{"n_layer": 8, "activation": "tanh_gelu", "norm_place": "pre", "attn_scale": 0.144, "tie_embeddings": false, "lr": 0.0143, "train_tokens": 143100000, "steps": 6307, "dataset": "wikipedia_en"}
MLP neurons of a small language model. Each row is named by its layer, matrix (up: input weights) and neuron, and shows model dimensions 0-191. Each number is 128 + 32 x the weight over its row's rms, rounded and kept within 0 to 255. Numbers have three digits each.
Before each neuron's rows, "fires on" lists the tokens most often at its 100 highest values on Wikipedia text that the model never trained on.

fires on: "p", "ar", "b", "as", "f"
L3.up489:193130130093152156164069070114121054153110123123155107115097131065143129173166114114180092084161176182154168150111186102157095167121131111066122185120134131143095165123137072127084085148086155172078108031165116108160145185095108077169091128133187173144094141151129133114163154175150082100128135155156107153076094126106140143110143144171120183132136207086094162172152144143080108153139103118131132070093116081140105154099111145109109113119160066095149135160126127137160160048102137167120118115082177148093145147130113119148091161094097150144094112126098128118164137148147134157

fires on: "d", "al", "e", "on", "oc", "i"
L3.up141:091111095117108125115138126174116124156114151119173104141117152172207080092139067112125125105129178143202063204137111154130114118094142100113112105119081143069143159171184168156098096137090100099108132170089115099101120183077074122117060083105147207133093125118152147118179116193159159121134072156096119132112128087139164131115069105100130163134218117110105120084151182138114147193101114139153141089155118123145106112143121161216118128121163144178080137095115134135133113139174131130171080188159145156104108158169108124102099084096102144120094110140110096115139196135109112160

fires on: "ig", "re", "ul", "f", "r", "ou"
L3.up542:164147120152112133128145129105136156171119098127118114166160120116150153116088097166120088126132116115099177092093105058150142231116126160150124123135151156134155128185147175184147125101141126103067107121096134131174086129165113152156154082120146164148143174110116149061121129122094069090124123130096112135079104164107100156220156117115075184097128094198124148192074143123127151122145127166074126130178146120112135059081149139122120105137161110102113155162126099084107184083202101083113143120172187156171142077137126080192145104086143152056110131092072104123089172110132120106

fires on: "ter", "\n", "t", "ore", "e", "ing"
L3.up678:116180122128103144194091128196143165078129140106167185128138112100195175170098116146139120115126056142102120159132161138119096127098166096157147101129104107159114122077126175161120116150161174146123124123071175050178082178124083133110135097139114158086074138137178129139126125137163093111131166093122117136084112102140122084083142086096142165112204148119113147164217158152141112108136154104159142101129130159101151102126134111130101110131184130148094127085138106120099164094111179140110071097035129118068138123103132189141140108182121096124176155155108129096086100209116050118

fires on: "l", "ab", "ts", "s", "est", "at"
L3.up484:119152096112121096075139040065113111090105115168158135123144105133073128123147167085102133075112120106086110128184124092139162149106138126168117108090099087120148142130214066196138153141138135166132123137149162136119127160144201104138137088069121151148157141174088144138122142138139112089065121108119164177122193160140147190079115109168119135137139142153130125147119140120046108114151124132142121143124173071145183133152140146131147167104111068115052117216129154089153112144206130120199144135142138133158091135152122169165067090155120148150058117172113128106107104088093112073

fires on: "ec", "p", "m", "2", "ic", "y"
L3.up746:133095113109092141124146119066133105094135137070132119144129131156135107115177086156152103125153115147163079084093135135165088095103105068102112101170095176180123115157127171085146140082128149090149117139119154139183077117125102133091158124109129149132157133108108136101148093144119106111180137118114127134228161157156179084101105152096130152133173069122112111114097116146114158148117106078133165081130175125163158146120061171070131178163174117141173054142096141181130102189195173051114083142199108131123135112094123051150090179123142127091113158213113161105165110156124151152

fires on: "/", "p", "um", "-", "z"
L3.up610:089171129143150110195099108184162113158128200127141162162153106143113126162155128132141148161115094164154182150094085101144144193100146055174185123115153077152124103128129133139099124105142132136112165097103117153114135109090167160110111118134061107101115164108085132104159075161144156101172126172144131146111098126102108074117115093084153202139108106141130115162085142109100110142094113088093112088161125194156177160128135087156176136060138153119102103105073112114084101193192126198132147135143144042088167120140108144134153089125104106170158144152095174074067147080166102078

fires on: "oc", "in", "e", "st", "ran", "n"
L3.up479:160131074168173125093167080177084122188064098160095145128150072108134110142146094162089134165072211147101121146156117130101125138114163092108152179164127037136134141170121109144181095158154121162123110161112077114134111073118155082080136120103108121155103139149075080114129094161175153147150118186098153125123094151155155111078124107070119098150115153129135097145119102153134155136171190215122097119111102211159148189060137170153095193104145137159112142151081165107133120108117103166145090114130130115144146159092074147125097158117063123108161164109153172131101106112107121106

fires on: "ur", "il", "c", "ter", "ell", "ent"
L3.up700:112131118053121146159118166118086194125148138139153117167169148110108086130092117092129144139133112171106158153102143096118118116150100106108083076116176115140135143156159183104147194099149129134142143177109122073153129190130131163168197138114145118100160079103117101119083053085127109145141096119166112142115182104124144114134117121102154148091117112152127038136147189131152102119104084137187146136177113201082106148129124099158054119086133103166095173122159114138151160069127086149149126146068146090195087195095149157127093116089091185154115100147173173087081094187103156140

fires on: "ost", "i", "on", "st", "nd", "d"
L3.up485:107095077157086124128153179138116085075126159092131128157172179166203151061141049140136113119121191120176108123093129126121123176135101137177092184179128113137154164153158159121073099085160152132118123141117111096112154165062144156164073091076197193108129143133140147110141166141129136125149061078120166096123117134087155115117115063102056123065094105157145114160108135121128078129026144120141136156111083139180112180149116105214078143082137121141112150126173144121158126168109094072152148168120119151159105178116113154097111120117119157097120136110120132124146150161140139131

fires on: "ov", "s", "ust", "z", "ch"
L3.up719:027137093126178163131095071149148135139119169087198067163147125083106079187104167114167103107126157120146168172119083112094109117064156146146143127124099077098127112106177139102154100183101118114129143179138096119127100101140202109135111108193139135122132157130152112108080056102122105099104096118138132138114124125156113143105144091063160185135124156178098173135097115116141124183155118109157160118148101127166162162173150138144193179187178115124094074114047117130125117137100126105115114111138113204106141115107154091140146169112145106155109112113113155140054134126166064189

fires on: "l", "ow", "le", "ad", "e", "00"
L3.up449:131131148161100092079148154053122141093112116116126162075136106138124131102110080168124141125096174148110115137136081106149114144152152157114154129108155127103134133122122179101104126139149149083134104112170194117082096190140127131043110186200069106170090120080151161101138125148143063109147145126144135088110143147132125144174119144149149204093148162140135141133143164113128148136147082116099118162096237094141123128177088147149163139091103219090065125076156114144135172146166149113114129154061158169098173107080067119155160108059111143093171102082127138145101148160122095065

fires on: "om", "o", "t", "e", "im"
L3.up762:146214094171144104163179098196136079118073126138159130134115144112199109113176132104098110145109084145061091142139118119109131144174118177121124112059110103110104136083159223123083170177218147179173089059100161113131133108177132158071108105086126080134128077044136101106091107146078192128092147150137098145108138123134109185162150165115126141089127145141111143114093147151125115092153081103150111105160101146123153093111081191108117145110140104140134130075126144195165083148088114129114151179117128121155140181085113129108165155102105154149163130125127106143154096114117146136

fires on: "e", "et", "im", "ame", "oc", "uc"
L3.up675:134183139144148121167149141130127117121083119098191153166100145122163082133157145118108107140103161097080086129159098120148081082139100143113115144161150095100080104095179107128099129122168139145127159147167067091103210114059154054122146122083092117070144170103116137127106188123153121183118127120129046107087176152191171153162080112131117119159142193130099129168108043123083119152142154121134085129133165109150141176127077106083178145146164118178104191124120073107166140117206092107124130154119141178161184180090100138118150130112069129124114141099086138147126123149121085170

fires on: "os", "x", "ust", "op", "et", "od"
L3.up645:143120109120123104112180150129093155159142149122162082106157145091125117141074127125147079134095165131156097130127115139102159184105111101123140135144135158112106169101095177088143119119127165106114109167139145121092148154160158186153140077061103179165124140117123147107138143106129125173141107108111149181113141128103082113085167132121105124167156181077136073158082126104121102140073226070147077155145121201098076183131100165105165137107114136113109131149162118134098131175128147114169222040144176165099099064141098128118130158091074144123167161021111067124157159142109131086

fires on: "ain", "ist", "her", "ard"
L3.up649:132122122155146190125064169149096094147156109132117150126159147124080106120128141102109114197097095105108128119165179199039105170132095120138120179181094071115120049097120090111119116140115119123049136180123125191114166141123097145136145162172139183120146125079102171098140106150101157135062082087123176118145135150081117169106093203122145111141181121154145070098138126157074116158120145109145138142159117140098109197084123090137106148062145157155161135094101137088164132116131079113103115091125161177143199156167067128123159082154183093133152092150127115137155112099170128130

fires on: "an", "o", "ot", "et", "ric"
L3.up298:135090124110120128158141137121109079191154116153154142140106093140129174104077102116120107087088148207086216159114134113159183061113124079134132137103106194097155147067106149131112126125172176145048117113162157091100075163161129130150142107153125083159140122141135120120129103170137141159129166105044117097085138109119130131085145104142069137099130140132100160130170131177147154126148056130092105125077044102179122156119141130156178135125155112196149132123094097136130180161099112124142127130149139141103126104119122059118171126036154159165135173166113131115181127066090156186

fires on: "ic", "er", "o", "ore", "z", "ot"
L3.up731:082155150117116142167152140141138118119090122118108124175181104174127129110137112080064161121161117193078146101129142102148151134109123097142154138105131095119223125104110126115126144146138142196160165083163153074113081165161132053155134149150101182148195139125104103190242101091145127138120117081050156070103086127116132124092125129061147144158100163102093106148154123132085123150140125138178107121082091142133166168086092118191149174123124123106150112131165113183127138116110109174066109093096150113101064176103081125090188119100157129120097170121139113117102082136128174138

fires on: "e", "v", "ter", "gh", "un", "or"
L3.up0:142179137150102116123129155113169150161139116116161136152083122091098236117139115090148120105112115130082141127100154118140103088097162095085111159114141079142115151092124123121160114094128137088153148135125192130096189162095129134099106133153140082135079102140137159069119141132121069090112186078093150118138166101130134100122060083192116159151180180121110122128094154130133076128175133141176154093076185102130144140097085144087136085150191141116096148120228121181134106197113150121189080148103099131112177113055135126156201123157107130099176160136101103094195123121139147101

fires on: "ld", "ust", "o", "ed", "s", "ow"
L3.up20:117116088130147132096102117128118084067219132071095092140133140096103080201124101126138121121139126126192151089195092161050128181148167113088073127072120134093155143125163155139077050110170134092182107140133137179099080141082152124143110140172108161147170150109134120112113145149122100124119055161097148113132152126154158152134105197126125146102174152105110113162118119156163124109121090159105146113149081097134138184136093097089140113125153189144148137132126156131167172148090169052149096054092126137141155111187144159104139162130173124085151082156124161161078115096122185174

fires on: "ic", "c", "is", "t", "ter"
L3.up499:150186172096140127134219068117109119067091104167128140151156137090119139135141113171138171145111131096166154177159163110114102126104110164109147041135171130167119119124157160152167134124112061033091166158166161151111116154075120119124087093170075131179155164149135096126096100116121099112129156187130094095124194146128157149147128069066148145087133100171152103154129122118147115086138159118169176122073124184136142188131152150101130100094059080168077115142092175128119092122142099165105095188117109119108076148118115141107137107129103155082127075136147177143114110187126127086

fires on: "ur", "ou", "at", "us", "f", "c"
L3.up123:122169070160173071150090149147041173172198139143126120178170142133082136139172112154153118136077135100148187136101135063143169107113078154124143127127155140114047146144111142116110137056130116142112086120133122122149112143125104164144181125125132169106091148119105136048157109111062133133166143168066097150052104160133125154147081179093120074118159160114067169115143193130087052117103122155102119128144142130108125150162108129135158110141090124089165178139118129109113187120140111122167123124112146161145130185112110132131128092144179129089121150102092172065096113123099180210

fires on: "in", "ad", "ow", "on"
L3.up381:090170117167096125124147185164133154130162147109113152127156081095095172132067091156133113148065188168084057158087156179119162133165130109178133119127168074131100115149163135140184097159176116089160094130131183131090119138089135101136123145092097149161121121165144128056113149153089118139139148116103145100089186107080155151139081123161178143099148136167162052113089111122132107136190187160154101172117136142139102109153164122119146073127155153128154058107157143107127213095134125169131184170061097077112157154054115113101128147119131157144145140116121108118080129097081089069

fires on: "m", "y", "n", "w", "v", "ic"
L3.up584:119118131120130100133148113097131134113084140125134235104122160123068114083061125184083166110071133137113165138175169199096117120176118098138195166096125178158159169151120148131087159108110182065117141183157139177155122063120133157122114116085083158139100149158141136100114164140141151029091109145118115162150155159213155088070156115120145156106117166103149144120052134086156114106092153158115158110104128129125104115128077114144093086125116072134122121070138143123074168144123170167146064107166106130129147101151142159126100157137096130154122071117167125084126122164188138106

fires on: "d", "m", "f", "y", "ast", "ly"
L3.up35:107134098114102147080115062095155092134075194107156124069112128130115110068151183155142120144127143167109139098140157127130117122131140121184151157097157195125132118165156216122101192123122115128159112173123125159143129141113152167066111075084168085180131143149106160107095127105121131135184133122169101116172109146142120169115100106110173091105126176135119085120111131070095090138089095158157130109103152100090061117086030132116140098134162132145204071126145085174126140130189082034072096153142130132154163149121151145143132129129124111120081116132124141162165119128181183198

fires on: "f", "e", "ary", "est", "ent", "ly"
L3.up344:128172154066094127145162107140161122126075106120173060150122148139121159133146144139127116072144137160089153133197102135188057106109180106123139110097146124113146158121141130066132187131103154152124153209162087091128116189095122134099106118123137130172158158107166146170101108092121094094115177171126071102118120152157084191205142084157108112085140187148127136184169142095109121081107108095167116100096130091138110093157109129170162112155109080121110111106160054101153094169141150075057123149165176134083098138096093163153140103141114079117094135155122160119172096196148121080

fires on: "t", "l", "art", "on", "ies", "e"
L3.up47:119122162145084081126115091035168094106111169105145143061121137135168157114135140160108093133120148131082059136112152130106096148158166089124155132079170160165117093133139145126111080077169151157146125132077104134142172122118181133079052151101117128141113133124128135131161170161106136118108199103161144131127141136126140106109076130163126183110074155149173139162141175142160098162086114078121093158148149107164135112187124191118132088102185123116096065106101140080184077135085162091136108151172160126078095200157134119121124117168112159168205063172155132126169107157094074096

fires on: "at", "l", "e", "t", "f"
L3.up468:126167119089115112137178103060085076115151131153169080131075155175077170126092117079101221122151109132100089124123112112172086171068105122178118094122193060129130156125081172104147138069090145178160110106114162091129114108113224131077124094127156147123132126092184061124107166168054144158075174163135191195121121110125104140136093106111159150127106115140134167184191126148167081112109144091113149132143094169112137110129134112094134167121124093154123110127075142114118130171174133117159110147126111128144166104119136127123074098183153128134167115141179166131164160102138125109